{
  "norm": "layernorm",
  "norm_eps": 1e-06,
  "tie_embeddings": false,
  "init": "uniform",
  "init_std_o": 0.0,
  "beta1": 0.93,
  "lr_head": 0.00709,
  "warmup_steps": 200,
  "decay_fraction": 1.0,
  "batch_tokens": 32768,
  "doc_mask": true,
  "steps": 4993
}
MLP neurons of a small language model. Each row is named by its layer, matrix (up: input weights) and neuron, and shows model dimensions 16-111. Each number is 128 + 24 x the weight over its row's rms, rounded and kept within 0 to 255. Numbers have three digits each.
After each neuron's rows, "fires on" lists the tokens most often at its 100 highest values on Wikipedia text that the model never trained on.

L4.up0:153113137133144139122163154134135128135106135133118165134153098100088125136163125072116130125034148141086114103173141124090123130109124118092162133141123121109170084071128129150146113167132078142116121103145133135112159153156130097181127085152122108134148130127109147149105141144100152122
fires on: ":", "ed", " to", ";", " and"

L4.up365:114094149123130151129122167145123115100103139127163110116138166116160077123126121103134158127139163159138155158103149109156099114129075156110139120158151140108100125082105158121122122162112070107198156110129136138132107155093093075121104157111135153167164118136111146105138121117112134125
fires on: "0", " as", " /", "–", "/", "1"

L5.up222:109092118111069143102111150199116126148078136103132125139136147141151105112149133161118136123105140103092183092138095117076119142104143135120139085119140094087140117107143117154117162132111124084079115123121119100149152140147125113130099131161102170133146096146114152109085134116077103133
fires on: " |", "k", "d", ".", "ed"

L4.up717:162091090120130155133153155088119110113121117171165115141118160102110147141098144114136161141150169152138111131142125115131152089157165080128109132119085114136137102134120110120116155122124159115116178160140141129159131117127116103106117117091098086099097108132098104150150127076133109108
fires on: "s", " as", "\n", "tract"

L5.up138:168111135159128151149198127108109114104161129100140120125148175161129157121160120125095146107089124148113136148204134110139120145114183116100167102131129105120118120148115136167120158144128139084085116160139140161103110144110118114129098126111100110122150121134097142120157097158130096139
fires on: "S", "s", " L", "om", "f", "r"

L5.up480:129145075194148151118139117131149137139120103152134108079130130090120089109121154123146137124154130151102108134126124134143099150102128118108106146103111133126130137129153117144150158095137123147166151134146158157124097075120134158152140144153155100157117146140150096121098140109116131141
fires on: ":", " well", "so", "o", " so"

L5.up709:121141120114092140111170090171169093096132109144108152124161132120096121129089128133160153107127139099103146121130118123115159139152146167138149154154112113110117131123133127155154109138115110161127138088121119130098155119101109135095143083186104108120165126141119122139182143135136129144
fires on: " and", " |", " credit", " out", "ru"

L5.up76:168117102093122126080112152130103085143098092159155139163126134114141148141130135160154129154137139138111086179109094145088118078152140134077111132111099114153085110112100126111128075151111148148111125166161118138120145119103098146146132116132098125116131137140125101148181120122114085107
fires on: "s", " as", " metres"

L4.up597:135157125143160158128170085121144128106077139134126109131124148127076154156171115115105155116116119140158162134180121146085097177087177136068106167102098140137103113112138126117176133127119136141124144095129136147138108146140118142139111147094122100106141133138139150125122154135117129108
fires on: ":", " part", "ron", "s", "er"

L2.up255:130059122113096107155119100143147145096156131133129132165100147157173152173145114152161123140185112139155162116088116142130171132143138125102109080168127074079112157146119123149151124142092172115133123124120108133115108138155108129116134158137077145100106135145166129108120110110137141134
fires on: "ed", " based", "hi", " arch", "ph", " by"

L9.up433:134139111150157114141097096129179107144142141117103153122147125132117136090108109146149121093169085122132138125114136155096122085109171104124155142140180110098097167130145079180152141113109191133124133100165129116135134088108104122122127159096124154140144108143061126104097138120122144128
fires on: "1", "-", ".", "2", "d", "\n"

L4.up584:128150121114154116158116145056155109141101131128108126112127120121108120140120101161136132128125144129120133135122149138154158154113156106162097104096138092122127137136111154109106145153158166124125148113140131152153171074147126093129147139155123105125098164108141140177117132122100146117
fires on: "s", "y", " of", " years", "l"

L2.up146:096106147160168145097123170146134127126109128129154119104128124155159084139144078112097132122151131122106106113168126128093147120075124184132122108094124097117084155111122157139146144117137143149068117120105143116128150101148087106156146148114159112099092155135139122151127185125142110069
fires on: "==", " ==", "==="

L4.up520:122062116136157127122078131144134175088138138119089159111116133141119161142165087145126121112153123144158110129150151153102100145105138173118130134076141125136151102100096122130140131208120143100113131139133137128123132141210122095184087144133137134153171143141136114155139171102157116143
fires on: "0", "ed", "1", "ic", " to", " century"

L2.up395:125108095123118140103132187110061162096108106132114149100097095102100158114138111161131137135158126099155132112184111104101096070122140143172121099120123127103145100116120128134144132100091150147144147119127111122151096130182136130121179128112144136102080095107139102133116143120102155187
fires on: "ly", " initially", " be", " previously", "ally", " newly"

L2.up345:129135149161106129149134181144135102152119088130120089116151196115130142138133073125135115134129099110098174111105113143120091120097124093085175134123150151130147110125165092125160137159120169121156169152117183122127087125108135121153117128151092099118109121143150115111150134096090136167
fires on: "s", "es", " Website"

L2.up524:128142096078131150153153086109120116093093106136112157149129084160139137095153113114135128159125113149148118142117146099092142127138179149143123106165117137142139092163094149151156139127158159125104120154139142125143136079140119103134139136123146120137117102098131111151129153138130106134
fires on: " Can", "al", " Preced", "in", "ha", "min"

L5.up180:129108138085121129114122104108076089102144138103135098141171118107145135086164118175161131105145146082148139115141139158157084121147110163118165160154083130121123147086128095146128135102134103121126105136149151064110121142095111129117146149138136138141080088102142172101117102129146167100
fires on: "e", "t", "There", "de", "is", "s"

L4.up246:112119140145149135159135148155085088159141123153138134148119067116135137109137098125158090106131147130116124126108126087120128117075156125134110127157110146125141148163097115155092104082134107135120160152100089102101146132106125106142143156124155126137154096172125137122140138123117121143
fires on: "2", " due", "1", "9", "s"

L5.up595:130115088134127112090110089138090103128125142152149105101133134124178159164131138150156147132106138089122096125147121131171157104152151167133137117116086121155128129122116111138107115074147159132122139139179144128182175108112098126114100117143139137126132092106164127120155138172175111121
fires on: " of", "There", "t", " de", " This"

L4.up301:131124137153144108104138143171120115143092098120133089077156150076166132066138126096130143107105137128157174136096106109100109123125146142115118122127116131117139118106099101081186160108130121114140139131120125108131104135120144164130146088121141137149147126112154129131170111110076153124
fires on: "ed", "s", " him", " them", "es", "st"

L5.up167:147097106107138151106122146160134114111153108112116128148159111101119108138144102127136167133148140145101168132130137143121103123082095152075149075147121136105137113129106133140107194135116128152128121104141106096150106126144112122125092110128112130151122111121167147136131094114142125143
fires on: "ed", " did", "d", " died", " that", " born"

L4.up766:133103104135135157141137123147123116151095096144119156089118101141108119136124121142097116140110096132122129111125114155130129174141142139133136135140119122110152169115124111158123122132136099128110142126163164153138144173126139113200115136103151091103128139151120142111119149131140054087
fires on: ".", "s", "-", "3", "ed"

L5.up760:138093105143129139104091140165155132120130079149090117145165092065130117118137112163095118151128126111148150143148139087094107099138138113127140121114135132120132083117146126100074104150153100143126169105117107112137118136183082164126153134135142180159109114104137125153138151101153126166
fires on: " not", "ly", " previously", " to", " well"

L8.up567:134129154132157160099150119135101116139117105114120144136119146122033159090124132100117132097130136133150136132128148138100128090143131162130149180136118117139081147132126125172146166138133131137096109151151104120135147127089114083072079110108095145149138146139115139093115132174148110117
fires on: " at", " the", "-", ".", " as", ":"

L8.up60:113146114152111137105132158118116072153129141101111071163118134137108131114137121140104151157138153131133061143085142148101116133118124148107160119108089131118153159114110168095114150198154158087117111083127089102117118085091128083152115130122148122133162118166109160106115162110178122120
fires on: " in", "th", " of", " South", ";", " |"

L2.up686:130083110127151151111101137102080135122143117131119112149118109094104168172129094143127161154128134106121173108102119147122142163119166121147070151101133157128099119159102106125120115099101178115098139127109169132129109142172152103126127162109110144132122105111131122161126161113100123129
fires on: " World", "s", " Mor", " March", " Tele", " Type"

L8.up609:168137138113114169130148092143144159116168143112131180154109115133184083099132104144096155131114160107097105106175141088126169117123167112116120144108127143116119113104097106081126164136111137126135139110115129115079144086139109120125122090114140128094162089169133103134113106113099134151
fires on: " |", "|", " "

L5.up373:107103142124129163105135110083104146116132153155133109139139122134153149124129122133144129078123167131152137139144123178141135141136070149127139112137140132078130154150133174109115110135124175156071159121139130119079099113143171125115133100112106116126168153118103117082108141105118147108
fires on: "0", "der", "d", "n", "e", "ster"

L2.up474:145116128126135110153126092161100115121108146151112132152121081123133142132117077100091078140146114151155121111115091092121146164094135111139160083115117103139181121156120093157120135120142146087184125153127107128178125144129134110127150151075108111122162161145119077125127124135118105119
fires on: "ed", "s", "1", "us", "0"

L2.up272:126121148087117128163148131162176132088111144123129098143097148099156103127125148120127107082121116120115131154123102141149130144108118135150110118125132133157103100108162084157173170125084146141133145123103147145129153130097127125117158121139132110068124125126151103131120089161106090141
fires on: "t", "ad", ";", " first", "et", " published"

L2.up288:131085158128111104128102142126139140091144192101128148143119142166097141093129124136146086159125135138121157145127094145079133110123100158130101099152163122104100143129152131113101120138104134162096119091139131136157102111153140063163131152121116160127126119113140066132102127148152128158
fires on: "d", " After", "il", "ph", "hi"

L4.up614:157113105148125160169085094168113142123142143118146133151117133128140107109113102152141158142117172130146133154129146152084117101162113185090123126129136151136093160109108128146119121144141148144124121132087128108142136189130105165128099079138124116151117102123120131110177090121127089098
fires on: "'", "s", " transferred"

L5.up576:135134138085134141144121143135117163163080152122119122105104126121153098101122126118129120139139143134141119119171116127111142149116091141103128129159159126119159145106156124159114099160102164156139144133145132139132143149144153092125128092180109114077149091118066077174148119147114140122
fires on: "'", " |", "s", "|---|---|---|", "com", "air"

L2.up370:096158134115088122143136151109151146145147147139130103129115038135103138156126143133115121094149138114147152143105151140099122135124137142140112154115146157150082118161120128085115130113091149139150111107109100133138124147146156139142145141097122138091117145103157105122099135132106099163
fires on: " of", "=", "n", "en", "nan", "-"

L4.up412:115105113134138110086136128128097138158104149153122084095096134165126090095131099125077096098123159106117121124097133109096120118141170168171121169117132120107095117103103138123157146112137145129105166098138127107169149111120101167147122149135088135100096146109103145124117139142126113095
fires on: ".", "==", "===", " ==", "8"

L2.up443:126095129147122165119091100180112152137158164125103152164113121137151123111110170174112115111180175165131115116138141139146067129101115120118115129111163130066117152144119135103175108126094159129123152132116139101112128139152136105068138168124124150139137132135134138108096162090120132155
fires on: "i", "e", "in", "ne", "k", "d"

L8.up555:110092059116160131136116121167116121105121157140127127123137146124051122104131143114104131119112149100154161124139155103075138124155152164133138162175104109102143179090088144115140131150116093154137125084080122148133129141140085149099148140138126171145106119140158146132118130107169119135
fires on: " and", ",", " Ab"

L5.up322:145113124117117119076127134133172103133127112107165107103077153131109098160157170112092139110160119153091191129120158171168117108124144149105123119119122121116124122152131128128182101135080148191129154128129116117166115153129129118118137142104134111135092142150108126139124114112133150112
fires on: " as", "d", "id", "v", "or"

L2.up504:150142161139138129139144126141127152124117095148121107093129127138109148121092116132161142132105138169104142113122131141081128158116109151120134109124120120090134131099138118153125144166164145132121132103133130101152121164129145121147131126109146143116061092067099163112152119142112092104
fires on: "'", " ==", "ba", "s", " sold"

L8.up670:126116095123137149134105120109097170088100144147170131179086110149185136124128142130161055123135115118148126101111087116098115163146119088112103152137115117113158161143129160138104162148124190095149067164137142117121107129137145146128140132127132111167146126117145096135098126125122145097
fires on: "ing", "0", "-", "y", "s", "d"

L9.up83:116108168064131148163122161137168139113134130116114157154124088185128117133166138126103095138176130125170130110111134148110108114147155142095090114154142110156183134113086106141136152174090109169130121130119112153106135123158123150137144120124094163141156133085141117107086131122097142143
fires on: "-", "–", " century"

L4.up406:115098107138125159144136134116161169128126105114104169086136102122118146102123150140103127116125139114109140115084131149155182107122155144104114105138163141115117157167156125092129125132135128118154087146174121138116153178157118106092071113136100073134122121155156144145120123121139129111
fires on: " with", " due", "k", ".", "0"

L8.up415:120114113131181136134126143092095122149145091099116148170144128139137125126172080115189155122123157141103126107111128153111121112162150113092134141176144132129151116121122134088142123130104121113116155098178145113111134134090126074177074141126127149138120142129125144148093159156139089174
fires on: ".", "s", " or"

L5.up323:137124154145142098108185116104134152135188139124138098136112130148153135118110105134143077125134117116100123115132130154109109120156106148146135143087184129116154105157140151126143158133164168127114119114122094158092117143106146144163115121140186136156157117133122136103082159141144113139
fires on: "2", "F", "f", " of", " two", " top"

L2.up563:107112145126127149072162134140141144106178134154129115124135155127095106136144115128158125136155144152097133162073115104134154125143088145128097134114104121106123161092103115091119121104163107130145113150122111096169116119136136137086142121101152140093133105151110118113104127129159131104
fires on: "s", " along", "ing", "ped", "ed"

L4.up484:150157172106166120130160117128133133128137115154154082125148142105132161137132142159128157124088107180135125133182137131123114158124135141149133146116149087146173155131103126121124122142185137159144137117180135161118088125082122169107111121118095115092147097139110091084153143108106130106
fires on: "s", "er", " Governor", "r", " Mayor"

L4.up167:092117144140166123133116125125096117159101104140167140120118122101148096120133117155149127140145079152095150145121101100150182137111133150077170153153146098155193124148135108130084108123093136085129126102110147141124150141130170109129118089122128111144160150144137052130162107128121126154
fires on: "s", "|---|---|", "|---|---|---|", " |", "w"

L4.up35:120100149153125130122128134205124098116110128103121125116165134169096123128140076170111144128134124140115130140141160125118079133103116182153134129162122138122121126130090127152141154137084100127143148088123124128153157168121098147123152126121146122164153146147122157174120133130088086116
fires on: "\"", "0", "al", "ed", "y", " and"

L2.up627:122103117112131141121135146075133145138101130129108163138134106133128132105117134130165117082169155123161112144125154156128170132123121167098164173133120138133154092118100127081101130137125145132123063144120139097132145160151138099094129093147090081119132176143094115123131132091151130156
fires on: "d", "n", "e", " of", "re"

L8.up198:137138140171152157150169127126129153157133119090090153161122151129153146169150105111145125097105156163130137114108121129113136088128148124102124080144109159097140118143132121137134141144107144160135115143065120133160118085145160129134109100105126131085163101154142116116089138174136115134
fires on: "3", "st", "w", "2", "th", "1"

L5.up48:145097133104130137134124062128084136130150156145141139144095142133185095148104122107107180145159104156131183156114100129123172091165146109096098142110133086128139178121101125089139109117136121121137148122138120156106126090120115101110160106150101149144160120157126081121106131102143162154
fires on: " |", "2", "er", "r", " ", "s"

L2.up437:118143123123117133109127155130116132148123093153114143084136115117138145113157176133152145114118174134082115138132102180142138135143153168119161136124126133145128114087119100145114116159166124139124110096127123113119150129107116137139132126113113193095143137151119154114134125126131112127
fires on: ";", "d", " of", " to", " (−", " created"

L2.up416:133124096151171154085100100096065159151177134131148103126070085104100089096148100149109093133133126087133149107127141103110106151129134153148104156116145127115126168108119132132112120112109127151157097136101115084151119142158106131107126136133148152139137151149167164126121149141094150171
fires on: " She", " could", "lic", "ing", " she"

L4.up371:138126116126185135126157105146148090146121128117114168093120107115077113157133097165101115127143124108113101142114063141139094101126131138126125173167092117154129099144093133134113165169158131131120110153160137159123100138131100110141082151117136091180141150106108165131125125111116106128
fires on: "ing", ".", "ed", ":", "y", "f"

L5.up13:099088118154140106131146149135131154117131131140150143136098086174143102159107110152182104125105173135115121127127153157069158100108170114145155143133107110174104154119156111120122141096119175094125115137121099119079110137140150136133120140122144092168145138136161143129147100125151106116
fires on: "y", "s", "-", "us"

L5.up372:121120169146096099095134118135141119143132110137141123134112156117116124128109072146143148113105134159112098128153108139129131137111179171096146182123152082147146135129106116101121118130141114141134187133141149152151123154102120108161107151113092153125099123120119116116138129165181064114
fires on: "s", ".", " who", " Authority"

L2.up444:090156129150129169124116154122115142084139136116138071111159113136155107165131136121145158123101140133103118135111120130090118113132081234129148124092083146147123121084136125113130159127152093164140104125120137113105137133121122084132157139117138148142177120145132121144078114108133121161
fires on: " to", " UTC", "in", " of"

L9.up339:123112108138112106142094154146120105142117125090150112138167141121095147113117129116118149128115130158100153142160177128088153103111181117137129112152151121124154130128105120098133135123081150137114097103124118161145162104141102111105140179126146159113094098115158108138070099121167143145
fires on: ",", "),"

L4.up679:112111179106150126123137125158081103056132147164141134126139148144133117114136089095136138124139133139153126114088101125102110108149135135120143125131149149096152141140088122147139164156144140133137177111117101161134103086125145137128158082096102128101133096161149111127125144152070158136
fires on: "s", "ed", " to", "es", "ies", "d"

L2.up533:128159156143145124093098144144118142129142099122147155108164149086126117117094099116105125116125138092141127138163101133125125108114116112091174115114151118104107167122142111123146139095103140148136130143136179153124101093166141092121135127129114147104165122136134124133164092159174158108
fires on: "s", " as", "st", "ep"

L5.up583:079164133133142126121119109113153140139112101144131141154116116097115103135144123112123148131124179122089128134131136153118125124144162119144144145144140091160132149099126174088175133140132128112155162153140129101130137123130149109132103140121111126163132121161165108141120091128133091101
fires on: " |", " mi", " the", "wa", "s", "-"

L5.up713:148105121167106111142101104098130138136137099135155099117128130135126109122146108176154098101136140132140113095146088162098111143156092142152189144118175111140131111100155201126111154126111093129117080149166120136118177116113117155106142126136141123126123124125132107143136112137145114149
fires on: " of", " from", "1", "2", ":"

L4.up11:133122126132132136102128117146119107155118138117107129127127100144160111105123146152120136124097138113149143157109109093129136121151121167081093113124124131143124164131092125107128120107147140121117133118124159093146096098088111164146146155130142133149140100173161157137197075132101109048
fires on: "s", "es", " females", "ities"

L8.up406:118100108099121115076113112151076146128137144065122122145109136179122119183175103156103125123135130099136121122140144132107110125138162092102121101139115111129144121137097079129169125113133114141117108133170108105136130132136072136177149108100123092116160141127144102114099090138118197133
fires on: "s", "ed", "as", " ", "or"

L8.up432:122098117139130144110133147114088173140114140088105155119129116109087132123122151104136147083091105116135162125125092126119094129160188147158125123134130129100142130094090115135173166128119145138121094139127165129112154095131132121170098126140109114142101134141105114102119140065120077164
fires on: " St", " to", ".", "st"

L2.up407:126100121145146113117127149160133113116178098140153139140138121132165092141118070113184100146147118145166101112103126078095125122148132135149122122162134129095096095140117106106157132100111098139122103133099110124164133113164166097143156099164145155118130171173098115133110118122115126123
fires on: "\"", "s", ")", " energy", "ing", " pop"

L4.up585:115098104117099090131101128140091121141096116160088122117133102090149109183124104151122127146168147137165139096109122104115143127135125083125137136140128133123145115127115171158115132148130113109164136113129153077177099137151111105126152145140104162149097136140102120151107142093140105128
fires on: "0", "ga", "1", "lo"

L4.up721:155168170145099193133119108087092162138107131136124150154145092116137158122149088110116127144086125148120098161107096137141114075086095125135148142100096184135142124123155101102124134133151111132149108134117130091136148157146114118144149044118152101126150148135134127095131116162159080135
fires on: "3", "h", "at", "m", "2", " just"

L5.up18:078123126110150125110128159118166112157118130131132104161144183119122106100169104103138137123103145137167152103108101155159108105122139106085131116100113142137093140116115122160140181126136165123087104134112154113096136144136132080131111156185138134152119144111128108120103127113136166139
fires on: ";", ")", "st", "Career", ");", "."

L8.up442:113092178166118136160163159126146156124117150111137151113127151172114146119148094151099133135134136176124118099156087124138157113111106140098130111192117096141164104093156132120098155155146102154139154108124172146134141148094124109119137093139117160111118114132136135097088139138166101148
fires on: " L", " B", "L"

L4.up767:143177127140117148152106100144137149112119110125144150140106139140127147130128132170129114105152136127159095110098135118162121169082116102130129115106138144131170133137137108108138134122149118137133167160165119142139098132068132132166157141137081098078138115147079112120163113122128043115
fires on: "s", "2", "0", "-", "1"

L9.up600:107148188144117123112135118097170070129128121185159137145104125145136137125143152149105132128154144118157143142105160098115108094085157126111167121166115115147115152125129133137148097149126147123167099123134115137158117139128164127140113114100128116152128143139172132160129157161103146128
fires on: "in", "on", " Man", " In", "don", " Can"

L9.up521:147113103157127180153125107144126086134120149138121067143184118076146141147083100137111134102128141124109135119144112143150117077124143179138149119160106133187137125139116111130126159167108132143170128120126134167154128113137159125144184124131111091112146126121146081154148097123113167075
fires on: " ", " from", ",", " of", "1"

L4.up534:129146078109158122132158137123117173095099146131122108105107123142141157094156093117086159133190082147082149103171107128085068119110158158120130156116107142115144108114111096078184140105116129121112136124151117140149137110147141099144135138124137090157151116098104166135124176151113104137
fires on: "ly", "cor", "ce", " recently", " newly", " of"

L4.up418:153124186161108104118106157159114111109108124086136137153166141130108116167110082114122130112076144107138109103118139151117125155108118170081096116149107092090149081110122119164134136147131104116123105146152142127101111132132138130133130149112160070134152141145139112150133137116136177103
fires on: " of", ":", "a", " his", "rated", " to"

L5.up291:128120168130169134149123126114142150164117130124176052150122133089160123096167140121131131100118165151132163179152145153127111134074124186122167125152141079130093149129152149162156151142117137098141116124077119153121137160092114133130094128150126136113136113106153105131147168116093110102
fires on: " more", ".", " of", "-", "s"

L4.up391:151169151117152135120143117154083107106140119136132158131164136117137166128172105172109159114107150107127121117149128144121112100161102117098176142106152134080117097137144158153166164098118127123121104138140124162099100161106096128106111099159152118098135109078141141150137122146132157117
fires on: "n", "ton", "t", "st", "s"

L2.up96:104125105143121150143149131090149136124135083084144084149123101120125060131111121144171161106125154088156154165096111112136107133113095148126135158098113135140120169115133117117139148094151116095139122119101144161131144147099142097189139164154128090171147093116131114134137145156146105141
fires on: " between", " near", " outside", " even", " Middle", " command"

L8.up239:174114165069109129093135133096139128140123132150144127177116120100085133076142150165149135116152174103113180135118128157127109116101146148133136135130125164137101117156124114150133153144133131142106127116099098105142126110170099136136173142084121136123145118176069119143150118150095188142
fires on: "d", "t", "il", "m", "or", "el"

L9.up587:155171147099141155126129131126148135100124160144112069132175124153092111166107078141117143083136057122122109145084161136162096106147135105136114127136137115148117099110107123127133109148125118118164088073150165174126143115150138139133137098131115099128146152170162146144124083140129133096
fires on: " "

L2.up258:179103114147135138129110147176136151190087147094142117141115141145139103136168132136149133139149074142123168130157111124136147104114190076130124127166119120116150084123120162115140083086133090105141131123136126138119130148124112102156166142147138109140114147137158130126143151142154076112
fires on: "ly", "-", " such", "lo", "ur", " of"

L5.up606:127121110138203162140104161137120166138067142108162112112113113156125160116137142120149138126140165089115111147186085124137151121091121136140154136123128106094115129107106089125167135101137110182113140133137058138131135161071157163123133158160144117116143110160134073113083146104145075126
fires on: " of", " well", "-", " half", " both"

L2.up549:090127165081109111140161076144160135130100106092113117148125138146105175158092134126108147126088140144134176153117124072114119103125128141137143115157149132110143103123125078105149118140132140106095168160124096147124134149155117126127160150169147146085115157065144150154123145138111153130
fires on: " not", " Released", " number", " pre", "pos"

L4.up217:116124117121115164089162111170124113150088097117123150131131110158138141124151127097141148158103128131165170126134127092108105143110110139104122166154150166112120113103138114110138108102113112113121106140099103117109134141156120131147124097152135119140128175109150125134117186126078086120
fires on: " and", "ly", "ic", "th", "t", "==="

L5.up619:093138140152130116084139107112073097166139135136109106117116116102120139138135158096107142132137125144143121130143080131119091127120135121108125134105155121127166104124117123145186101134140138141129143085165110117132125139106160092131210147125128118103119116161139114114097112130062161139
fires on: "ed", "d", "f", "s", "ic"

L4.up620:120175168126088094101084150111115108120123148154134109149092130153119116146087161117139158097164144138128172107113120103101123086144168155152105138124140113141128140167158111178148123154146136164145088100136103100124137117145100139146131149096109116115112142109165091156125103139102132169
fires on: " In", "%", "ul", "in", "ic"

L2.up222:103105132141137164133110122066084117104153130130103092149127101107127124135143078135153113114147153149150141128119106124125149123166142144165131135189123125148125134157128149098153099135096140100129141180131173131134112129200179057111132095128095132109122162127124090156113148193101137161
fires on: " be", "ly", " far", "ed", "e", " Mill"

L4.up369:122105103129169124082127151194130120134128129091135109169131130112140110119158124096113153151123143133118147135163170146085122158122129126119104167116101148103128109117118134118155155136124137129136124117082143128132098112091112131147073093166107126171173118170147153134131177148129066068
fires on: " and", "s", "p", " &", ";", "t"

L4.up516:092128164143125103148126167094134102096101140125101119119104148085132144140088104141130122070104200147127147133118117108142133140175170095105099126166088075094156118137104149095139102116129129131158119125114150146119121120158109132108113113137141102137093075104147123151100078087129161120
fires on: "s", "is", " due", "ut", " of", " in"

L4.up596:099127125176104177117159135142116098175127114105091116110141125154058124172139134126147120140151164140170127165133139136151153102147098122124110140132137157128103106112129133126122130150150144115150092121123103126158128113130119130090185075118133200126154089061130170113116142111152174105
fires on: "s", "st", "th", "man", "ped"

L8.up238:121129143152131134130170132150136132110149128151103113107115150120128131109153136099135109126120144061158099130117094174130166140141118118124187131133072138106102148141105129141126173154118160104144082126084145101100140134096146144174111107125131144136111129154144139121145127141129094119
fires on: ",", " of", " South", ":", " West", " Central"

L5.up758:138122124137179110072149182145126152107092104157124109122149094113121118117120154074118130157110158130137126164103111120123139151082140094092126103135089151153098143109101132136113125136134141108100138110159137182125116098105156119120179151095090101122141144140163107149082129133148125141
fires on: ":", " their", " was", " its", "o", " an"

L2.up170:117129116098117133117118165139163156083123140090119144155132107106116178122151163131076100156126123109092101114169154133117126111138180111157156140156117100129087102121169182119125096095096136126104122144108150137111127140144165114144185159145122124120100146153141099132142116161143139148
fires on: "an", "ol", ":", "t", "ly", " of"

L4.up663:097162152123106116128108128139134129114150124102144165107097094137115159138117117116149138126138154097146066121120116168162143147106149150084101145171115137126128146111090095132108144099115161124129082173151166117139157130162127133118128089134121091124094154130109125155145104159137107090
fires on: " of", "ent", "z", "t", "c", "ca"

L8.up41:134133151110129154120152114125108124130113130110177111105129087108166148078177068088147127097118141096123141103112108154143113135188123157134122102112144100152101118151106120113177145091140137144119111120110135108097122137151180133146125131145160132127144147117107104118116105147133097154
fires on: "s", "2", " m", "es", " there"

L5.up678:087103114105139136149129175138099125165140091086094103106110122164110090172156132130134086133139144117145144144159157107178139107094147101121097106163090121110108153124154096117156150118094128157128145148081088100115164168158146127132162146112137125125117168128144155139151087124122145114
fires on: "s", "y", "ed", "ped"